Weights of a small transformer language model: 15 layers, RMSNorm before each block.
MLP neurons of a small language model. Each row is named by its layer, matrix (gate and up: input weights) and neuron, and shows model dimensions 48-175. Each number is 128 + 32 x the weight over its row's rms, rounded and kept within 0 to 255. Numbers have three digits each. A neuron's up and down rows have the sign that makes its largest values positive.
A block is one neuron, or neurons of one layer that tend to fire together. After each block is what it responds to, as a language model described it from the Wikipedia text at the highest values.

L10.gate85:092091144106092193142139161089177148104099138118164175121151139138116171179138148131119139126105151106150124045086189187198073120122106207082127141129131106114114091067103138154140194170096146088122155050070126156155173070139160121055140065122155121117120084141108136157114096125137123080200074195123135121153128116135097167087136093138118167135075079115102118127135137105139154146109
L10.up85:149054084150142142186124144175120080103143166163077077119094130127086193065139169109158081165099095163114129141077111134100109094090140126067101118140143130124088149149114157144092133127144192147123087146129098158125083140089100104172058088090153152104098099092083138175192101173117164058162126101146128090140180105121118142194079132076154089096083138140130119106101113145165107120094
Responds to: Final pieces of words that set up a following that-clause or to-infinitive, such as possibil|ity that, opportun|ity to, it was announced/revealed that.

L12.gate23:145119179189147175165143133077184122098127141080086158101131071142096187166072121154183127114147112164139109161104069137154153157192176202160112168133132102147128118104156049181153144128123131144145086131114124161176120105143169130082142146127114200070135091164057114132148158131122121153158126117156108178113116085142107164108099087130084115163129133077079125164081154128118075169146
L12.up23:110110146115165108107128108125113110149185122166098114123199137134153112165134165124117185109085163099133096163078120174169153152169186119131116156193122095168162164192054087137124133163109090095169135118068180097116129073123139100107112168143149176101149133194148170088156143132176170147185122096097166122103132143151104120120173076111151121129116135113149120181163201113136170157179
L12.gate167:073088157157143153129112192125079090144117086139124120165084131156111154143065098133128124198130182092164118142130136162144172107145132134181053141085156127154174140179154125102120127147118111114123105106069130127107199165166158148121114111112100087164124179113127153172142155053140204061164120149124125146125129090160099111090106067127085159107115123084116179138185180109103100211159
L12.up167:102085158181106175061188072097133096151096103110126120119128082096099172172143112110106085053085148119075076164127109150172088138103091135110157084161118097092090120146114137118121125159178170144174151088096095061123179134207144112086135098107100111093127125092122173147143191102089111103124109186119115129177130150195139120194101087117158066098092106134135088152143175131153071119086
L12.gate681:106121114098121210127137121153112170168154148126172158192115120115116168101130164194196117062102107112096158119071118167201105096087098120111110121120163120161077174107148152119150167173155169107162122123179138134159171151156110148101127121120116125152131110184065173144177098109164212163131160066123108105105125091122120096112100110101119121163055124109067134091126140155168140138118
L12.up681:090082159133100134198116112124112112078109167124123104115141089098144093113083141169134120149141144193155129105086111102191113079146106086081089115111089102125092141171125163060086123121095132133171101124115122134104051107106075064105120156042088091121119083138150144097119120107104143111136119069118129159091131151094179076121141150193100086140127151079127131119163154143128096146141
L12.gate766:154118151118110204145163117042132141066111128093060128159113164131120075136050146143157118135148132171155169166122117164161102114149151129132155150157163101140118131118139086107147133201153119102122121047110071092168139166117122155139128079111115098135128110093141139145131167146077106121133082111176208155113150203134090098100078114106134119124110168143072167115144158121099102125110
L12.up766:164095157080066128144124027084104099128099156125132093159138102138122135122102124161102082153174160176149103108127078162149047145175115139118119144146201109094159135154126087153138167130188211160151077130134120084103104098096130093160131135151156107115102091107110115092142139120173146150166196145178169074101111118108167116150124064141116145176106146067113142158111163137164093123135
Responds to: Intensifiers and modifiers right before an evaluative adjective in a noun phrase or predicate, such as most, very, more, unusually, increasingly, and in "largest and important".

L12.gate95:103211140151099098041151134134090155047112139100125153149099125125084141136136144102159108157110121120127082134145138167142125133170077151118152195171145102127130124134102115063074133112139128097086197066146167094133123073161146130175169184137094159142138105070074105093203109109129138109130129106115092195107050127106140087143149140143120153073055152119096157116130128101144092151120
L12.up95:116191159037177138143154120128091101105219172125151162151170150076140147046138136094112104092130132122174121140114175121154130180132094176154087120088145129111112123105118183142175138152117083072101119108128142134080168148106120106130126102062138186128137094168121156100154095126134147179167082105170147169153133101156133143085147119195119168200185133136127123116112115078131103093122
L12.gate204:131163071119107153100145107146154083092158165157110165126155121107119113097076132100142117133094117137086126130143167158138130112113130148164154122133151063145098064107120184090192166175110107155096136136106140128129166132147145178088183174188147141100136154106126125147146048180107092129116167035149118148046105156102089153083100077130122184100076155180139177162154130145137151109142
L12.up204:057107105109126168075202114114129099139185148113110114134135157104166155144131098094104096175089110155079135056091122199128119174133130144147165119128138069108082064070132132070112117121111137153053169134128186129101126124172144180125143170167086186096209096099177153128189140124116131150114161138109099138058146179149153152155140097147142168086133094116122149120132103079136161100109
L12.gate366:153105119162064147202137197099084133112103100086136155140112103132149088140112172080132144122165148157078135122153157139165131094129136158126107131104126107086085160131085191105127102136161113141129161102147167148083149107095144185126211112131130119123147093127097126168119049185163143155124132129155116120065111165167123200147110096113113110061121171118142191177140163105123173139131
L12.up366:116130139107085134099155079062085107159159120036143156168139102138129139128113093102139118168092101088083147140117087126123049155115157119129143150160101158105125122072089176123143101135150151107095098163178124156063165139164094139164138128148120138154138144042181140175135052109137135152117134064101107132131176100045123124151157115123147160103049107097118110128163164112067104105133
L12.gate673:073147074103099108093160197120126081129171100125130102090111141130134132093112134142124150157108126155050093061146156064126158059118072124132137173100158106120091101101134149170101169120176075142134125143150144105134133188144164202122165169174112121079140183127134124108161034077101113127134056129175115177121167127106176128063141121130148131095157158106101135118143143071154074138175
L12.up673:138084113121059136165092153143144133166146186136168118076094094101155100155116080129140129161150151130114170080199207106147160102124089113159176132099093075165115105184074117114202177095072092119141076064113165132124123101153133129114104131112139097080100128168141146087132108140146144086132107122164088161050112151075130102120151109117147165119103136166129160117133168098225112132124
Responds to: Mostly the period closing a long factual sentence in encyclopedia prose, and also the last word-piece of a species epithet in taxon lists (procumbens, coelinae) and closing "==" of headings.

L12.gate125:136090112132131117050084107155182143185132083105145110166132079088095112126056145112136072144111180150149104124160112121188167086171113146142172057118121144153135148121156126120148107104103154146147161121155151172151088056104113115134149148165108130080127045152139116109131047117139080143094113144150110068103092176156172125081110109096098157143176132159106110134115144152145101167106
L12.up125:149134130153171188150064145158066154142078117097122096120179129131165172157123121123113151108088091140126136158101129092170097156127064078137110096084095107124118150123101147142147112151155063188132149089123050143107103102101151075131124163138093136098148167099128143121125146096121143129121071126141140104127101170125099141128133119100133109095144200212069183094192072138098131138098
L12.gate171:104140103126126061049138152072156068113114114130099052137165140162092163163140189111068141171079173165094110123120168100123134129131063106129176059111101115108087163095167127124181131153107157102149085092099110131117116082149151168115175169026064114060164132089135102104103146069151142083140104146129145102114112139105142127150086132139154165091135162087174180173138086164132131101124
L12.up171:158135106147181128191166139135113111141177130084124191121107130118155122122102085156134149119108146112137096148143173126119154106105130206114111137105150078110105102126101096087160164136164071174130188132114090123145165166137107143130150114164116195078148128112153153173110180126160077141153116034113111121137117073104117150105091118094149135109158125150129107171107084121104119199122
L12.gate302:084082108147123101090078135084196137123163120051135118101082167152117074119119079170121187180124138182078065082143163098117141151154142148097116122136122108167106165101144106101165146102153114092102182142117110114112180107112132156120125057156061137056094122126151101148127120136150166067075134112157119090160118178133123146116077122120139111077132126122062075129122158154182106137125
L12.up302:135111121184128127184119133193152164112197085089135208172133155117134069130092112114116123154107209081124098124116184175149126108096138124151156127104161122134102153083136113110148133122165114120158147185176113155143154136219142133048151150157134151090125116180159119173127092072113089169140148123141120170104133139111126120100119088075144125079111170147115162105193105132126176197124
L12.gate487:107159089096115153128135130129194144116158102077127123118088143150114098082113103144148110170075168125077151116148142158113160108130120159073109114123138070103127142125168156150181117080136085092154108109113139164140064125090163147105141101121070184122068100109094143099134135076103126072115107109160134135046139197122162164084063090100144130139137103127131108169161139074083142176142
L12.up487:167139103068150090131091111151190103124137172105186114100085085126146144086157126111079108172109111150095116131141111091143107147103060133100120122198114105136109211082184129075125149084132106101171197106139169136142117119152132142095129087142099182174099113154144109138086099084136085093160169104157097157218094153187154121150118102142147145146104139114139139153126138197100090155135
Responds to: Inner pieces of split verbs right after the subject, before endings like -ed/-es, e.g. desc|rib|es, att|rib|uted, emb|ark|ed.

L10.gate406:098118165173110166123149128057130091146133145119098128136155101154094163144060141139145099178136149147166078149124133144177145162093116115141159131093160119213086128163124062096111156141121140157149095099138108139129163121135109148071099101166074130052173103086097132161175173129187148150113108109143067102138108119110105143136167099053166157129073098080119090132106115093108114138156
L10.up406:146110121086131097115166087133175111186119110098179104139136119185175082092056155173118089096123120123146119134154085093109081132121091076160094197133123086135091113170105115095106093125119133072226153167137164144172108148104126104139123152152121049088106083151126098180149138109200159144066130131125126105081083116156165152150178125124082142181121139118188183105087145161091120144102
Responds to: Articles and adjectives (or their final word pieces) that open a characterization after "is", "as", or "a", e.g. a significant, as a, surprising(ly), non-religious.

L9.gate55:095066088072054082141087149105140118099146110114128137183122086123174194146127170142091142148144168094116087124101079097105178157163120117075109141120126126149158099083141155119112127143198110103156165094122121169091084122126125076117162078132137188134197112120141136156172145172083114083120155189126169133117203161137146119087108063147146123091119129069156122118157215120165137145137
L9.up55:150082131138118106150092136150150142136148115135144138144092154120155137125120115110140113151105150112149145138157087126109107137115099138141165193134151083111075053116157147154096121127185081168149127158169141141162067181093173174050153122147142180154150106103156122147184116145078097096137198175169131142117157060123174063144119134140160191130148163070056145151120116118152052147141
L9.gate496:086093055143146099127098128126130076129112134100131189149031116150095152088068137155151128178055162160123149185172163130158073148175107128117151083043159090126119118116115119111136155063110127103104113150114135110127185110123131103101125138117078172144178102106148091159183148096164141104173122122101133162146154077098111143144117119106136157154101114067152119080121118153076159149200
L9.up496:145129108138118109143106127077200126108181129126103140093107130128094117145124158097131179126083106184132129127105054082143091143126155092098129125127128129096068110163156054168082190146157141109141110147101113168190092127080048130060147136163177115138173121149124160150098189111148075153166141115045109142139119111083049128128123138131111154093095081107068175154151189092115102109132
L9.gate724:155180149143148154175161130139153160147124108133167170135103140056138125069134091142142135148091163189075089131093140152096127044130099106123141088078106092134116090071095184133127105160158108117188152082117149173134157121139099147091168158137136133144137114187113095144134116107099155094178143150108158124077129139142084164132142108078142108066110134149220163073111186099153141164086
L9.up724:084085101069132145113149096111178154144114172134142135133152102047100147094113162158070155119110168117141081135114182123124171081132109115084184144108120112089104117115129118140143112106120124132113114176105128138105140137175137096075102124159115176065081150194121193098064154118098102117214146134095129082176105134181099140077085103191148156188200136075119136144100130137102084127165
L9.gate744:211155137103109137139112149128114107136162149095181131125144091170182118071120105131104165152138148125112126097129092141133121091127132130115154074100209143140169161043161084144169175146138132104186200140130157106080161152116132100069150142105092072134142120151139099130171071101144151091145149187095076141118092106094119181156128108126158111142124147128127127061110153193158123153111
L9.up744:084111081112094119138151158097130118178147175161118127111077114100080118134179148150055144132134055139128130066089104115183163129101112112115134109106143099127141102104097109187139158114190103102145114051188098116167144138151128107153089109154189199103160137105114112103128146125114138079148143162087177155132145073193115088108119156170131150129091138110111121112126118108100070150083
Responds to: Middle subword pieces of a word split into several tokens, often a verb stem just before an -d/-ed ending, as in mis|se|d, ce|de|d, cl|ash|ed, be|aut|iful.

L9.gate293:116135243081088106089122109147101095186132098140138154183134096051116199148147112115157179153105099094127090136081144152187132143146108095075145104135164161112100155110102090140095148131141108170157082136085160122136143099153116112104148050119147128097158174092133158174184146083135135124091091070128149151131137113134133157107164110105106135133114160066174133152097111095101141085079
L9.up293:086098163131139114118149159168126065158093183114117117163234122139183170096083112169095115156124109070165132133171187199110210135139097134149100163114120122149159129156120116094109124175156129176103084099098172137174146111110144151150116162130133163098129153156116175141104167164134129149169155152135112127156100158162088052122141146133116151129126084157094127147135085147075115073124
L9.gate312:132123170151131117072139178124149135153187127095150167158123090123123137175093067125175198131077116148113053110118104125172112158162136133062172127151201181159117082147138095087119155158109116164152107118060105112115098135112106156115098150099120122100141143138142104090137189147105137164079172104103147122137144124149131158156174118122175145123161208094105114080101110137100138117094
L9.up312:139082147152114149082096146119065092117144093157155173163190069177129106106131142108089096088077118112069152122182113104066116137082152122147204099127103108141087165114116164154131168154148095171151111107127129164216138119097096044110173154124138106037151109122136161112182116167080142184132123129098105125109158117124134147110162158122108077150090102146119134142146117160137138149065
L9.gate498:101139133082132082072115180190108078169198155144153130162167107077133136044134111170165097111141095112154058093110165086145171181174109117143148098181193143136106105154154101144100133135158119123182109098115129100157112085123095182136167125157092167058108147097145158136111141136121098127098127102098110108142167111070078067130136142089121139127142149084078148195095146140125127124169
L9.up498:049075167165168132112120161203128143180144153133133157149167102156174108047171115177138096133120091056122095127162185115117154183146143059127082101152149135164135158144107118131108135177088155146125141066068166103184094105124143162134144139120104098105073140181141136112107144148122141138044089158167117181143103162105092127174166097146169173138117134152066173131107126143166125149130
L9.gate593:168153162094115125068091125106132115131109094088122134189149117121100110097094101115094131121101098154168098078128104175181131126158173137156092134169138104081118139172114115134076165196123094105150129152060158183108143104125140131123097062164174121137096157123141115124180172137155121032114129095112121105143121101090137166126130143132134128114163163086146094075113101126115177185106
L9.up593:093111087138167127133144103098173065104134123140138139102158114172072115113087069131169114131105106102108100122109094131135120116108075117147110098129117142136175097129126121126088127133174161093105100147099106108056197177099106066136075118111080116109107123032097142167130095121201141174080147122093131096115130094130109136105106135133158121167112121086096163079140123180091132075105
Responds to: Second word pieces that complete a word split by the tokenizer, often after a or the, e.g. add-ict, reb-el, dec-ent, O-il.

L10.gate185:130140123154127133127164096111184103114188139099118154124069089111120095116108120140149096165081106145167120065108130123115093183125160182160147080089228111108201069159182135048119173147110129166121136138098103143092108125138128161069081101152117119199143160173169143125140121057146165147134195127091100107148136211177166204111176107081154106130121151156161174129130171083149131142078
L10.up185:144093143206197128153105163117163060135171119071101081136169143158095122102091187119146160108093192176133105170165099154162143140165136095096137178120129136108139166115088158089109173111117138107099093123137116160156170129081127102108070160125111153100127103095148152111157173135109124188123094118156144097136144166126060125155056099167080177137140130200119097139149153111091098130099
Responds to: Mostly "of" (sometimes "in") after a quantity, rank or superlative, as in some of, one of, oldest of, last game in.

L9.gate387:155053118168104159099107136151118162167073039119177190099085136048148143112107128089140106131118099111167066139143135156148120133111125110110123132081181098112096087138146104156077170099127097161198176130137147112130155190124089157103136132149111129112162137110106099131135138133082148131081129135142178116138181126160160133125135143075071127105086142161121119115106167154163105175114
L9.up387:132147110157109171134162122179132146120178099162103108122161176097066117129143126179101145038130134133087108117112160165145101153144134102115129167161135049165138073113114120122167126144138128198128078143088172127101064132078163103092149156162103114067187105107074155163125104155147109165152127055137152133119108102119192115163049136150166119148192140134146054092121140145149149059174
L9.gate418:145157182121092187184102163147102067159127110086176127092182150123164081132122079127204171103074045163140100126159109116145110169138135135107146083136109094131139100113118114116141144187136146094169104108089129168094152165095127112095165121159191069115178159119091112167102111117136105090127120100099126148130134082145136137105158133099117082106124169134125121155122112129130202180166
L9.up418:158137172132140147118115163165117085126114133120166195153134156142121116156104084130184167111049099088139179163115112118169134165116113088152138155191109152195098141174138101108058147150131097195125125096089092093165146137127100163082130156115136123151112154123110153137123197135212112118104129129055123171143122088100158115143084091143147208166149140144133104161130114155113212145161
L9.gate438:127141169161174133159115199097152121088179120156125195122218142090132109058186136162111137130127127143136187120142190138213136093149130097132126099133150096139138116051138133111154150106128155121126118094186161164110146135118101156127123136184137122139161124120149106137134147118131095049110091154167131175130185157129097145168182118097138035095052083180122152125090148081081126107102
L9.up438:147121062127113134093075194177135122100149116147125086129088139115142153097110179121113150128133079136077136144138169160171178117061171148142096116157138111109133125113129132121155105095079104168165116109146125117096120142152109133094157159111047104127141106139089128038118117118117116163163183078174086083160153100169114114112129122124136092168104146116131105136098104168061063068116
L9.gate445:138129138136161143055178080098156169098116095142148144106192183100144148129077125118172145171116163180120074116080130131115119119128086133127084175117095095152122163128141182111109146122132181204209122070110108108166162148111096147115188122175100155125102112125100117196188110118114146140101149080141088185127116133119129149139120123056093133160064177136164108155129124099162095188130
L9.up445:132128146114151155060138153073180151112144108143142163085136170141071130093072130080160130128134177162135110086132132104101051185131095150104105144158103120158154111157085117088117109143059146163112150182172123092119118159090127121108130112209129156045112108079130114121126127132196165091127141120183089145131108105185132127137144099070109052139151133106211131053118147107147114182119
Responds to: Verbs that assign a name, rank or judgment, usually after "was", "he" or a reviewer, such as voted, named, called, appointed, rated.

L10.gate665:088167111063073144098127136091139130097185136069105153122145109098135152132102157082110110144121156143150082158168160086117122125151129169131109101150181090080111153161120152106120112134114105117101088077133195162114159138165183161136146168106124183110159103129128141039143120096086127166126097078205111178104148170127183194089143083146082109082107103121149115100135129088097216135145
L10.up665:106155127153178158181126046160097054058194151148120098132149138131136175165162029109148124107081133116156123120113106073150170117147126121136172120146184112110138138128138150111193163102184076111117097109142134161103145167150086139083189124163134154107196147073106147163143100166170151122098084134105144121119098118069115140144122119078131120135067111134115143092122153151072110123117
Responds to: Periods (sometimes a closing quote) ending a factual sentence in biographical or historical narrative, before a new sentence or paragraph, e.g. "season." or "office.".

L12.gate128:109161155164129176138150121096109083158159125105105207124134081181088135123148157112118129147147091095136153107210165097178104105160087081139172146109129143167162107139170079155166153120133072123138145101060136158105110151184135154137132148139101107115191119112189126075108088127146151095160077093146157148129132126122143127051180099115107075140138177040116166140133177088129117138136
L12.up128:166140115097051122177134160046138061162145089124091064112129141190085178134123154094137159119180112098162158099122145130136144133147132111165111102127144104145128093128078168054165111139183130078099144148131153128101114067114099146125092119119110125114133132133121131139147168113108079115104145139136140157163131054123145127181154082057145076168111102175161155137116125128157127121097
L12.gate129:139106148148054153157137145122142125149113163085128100108116075145090073130154110157162130149127125162130100064189117072144133119188089116145215108089109131147133092166174124113134139131110101122169115088071122125086130124105139105057159157188138111062079101106167049129107095082129119092125123093164085122120102113080121169134111164092093173075104093076100129120124169160134127171132
L12.up129:112119122111072139173134168107088092128179135103173124170189078138135178118203140166152117140110094156100157152183149125196165133145121067190144130125121145131099110162144088126115108119096127115153165165100171075113153072121135145102154160119093141067105174155135049113140169114175154133160161086158068139134119086101151130059129131191122124140098096114141106125122138097137100104121
L12.gate221:159214127117096178096077158033170134120111081137112135137120134102134147154122127110159135174134107068164149156120113132102121054169138091145156106094116127148124093143133061160121133119190120116034095095195121161102121141072126147108070133114078113125161165077175119116170040116173109109095154082218086098115148111127150168085124099085132125101077105125115105123105147126156102131117
L12.up221:136082106139146136141103107088059102121096130170149043146063081145124163140109099139177092102148148128153165146105165139156132056095106089147151184107140130105109084150097130070193141119154141149084056085139133171141177088165124159144141184103146118086172149151135115115092148118176099116120194161077130154101100145124158181142048150157159130168127111107120135165114148124143164155087
L12.gate419:156220183135116146133153094094125091120247179073101161098079127112130168127097146108142134123122159150133169143162150136116090131166088126096151094118067161084171102145150160123142137104162148110100116130114126048078141144160142097086095116149102122123059165064107166173139175100147137102134094067120068134140155151096172133115125128119107097149095156157107133167080145102142143104120
L12.up419:143188117106156127089110149092104119168109144112115106097156132191088155089131202096101165152085180158104171100173129099128098106150097136081159115099124166090148069178120114160219077064129109112134142135138112113108163098141113103144164160086163096128118151129122151149104121135187083121157175201143137126203157109157095206145114141155140174123151137091140107102154130186171173106088
Responds to: Nouns or final word pieces naming a person's role or family position, often after numbers or articles: bacteriologist, children, nobleman, member, defender.

L10.gate285:128207112201137170171168160151102156091148136090141165113154098089159112102168176108147151049089093072112125140186160127157090087147181131144119193135128152143147109125123115111176187145106124093108130141117175159103147144122104150068156105147173172110162098104078130174137135068140132093137162070161132173103115068144119114114145053091089159063133130125140123074106162163175177169136
L10.up285:159113159158109125204133141138112129141043134146141078153175067139202117133122141144202205137155046152179126095135148089144123128148108052163113108140137168182135132085140130164085153119246134119115078160083135132088097091110103112108157148143137122083146116165088120125166137097109122102099136088154140099102139140153156134130119144106134185148109111114126154164111130049118164155167
Responds to: The word right after "was", "served", or "became" that begins a person's new post or role in biographies: appointed, elected, as, the.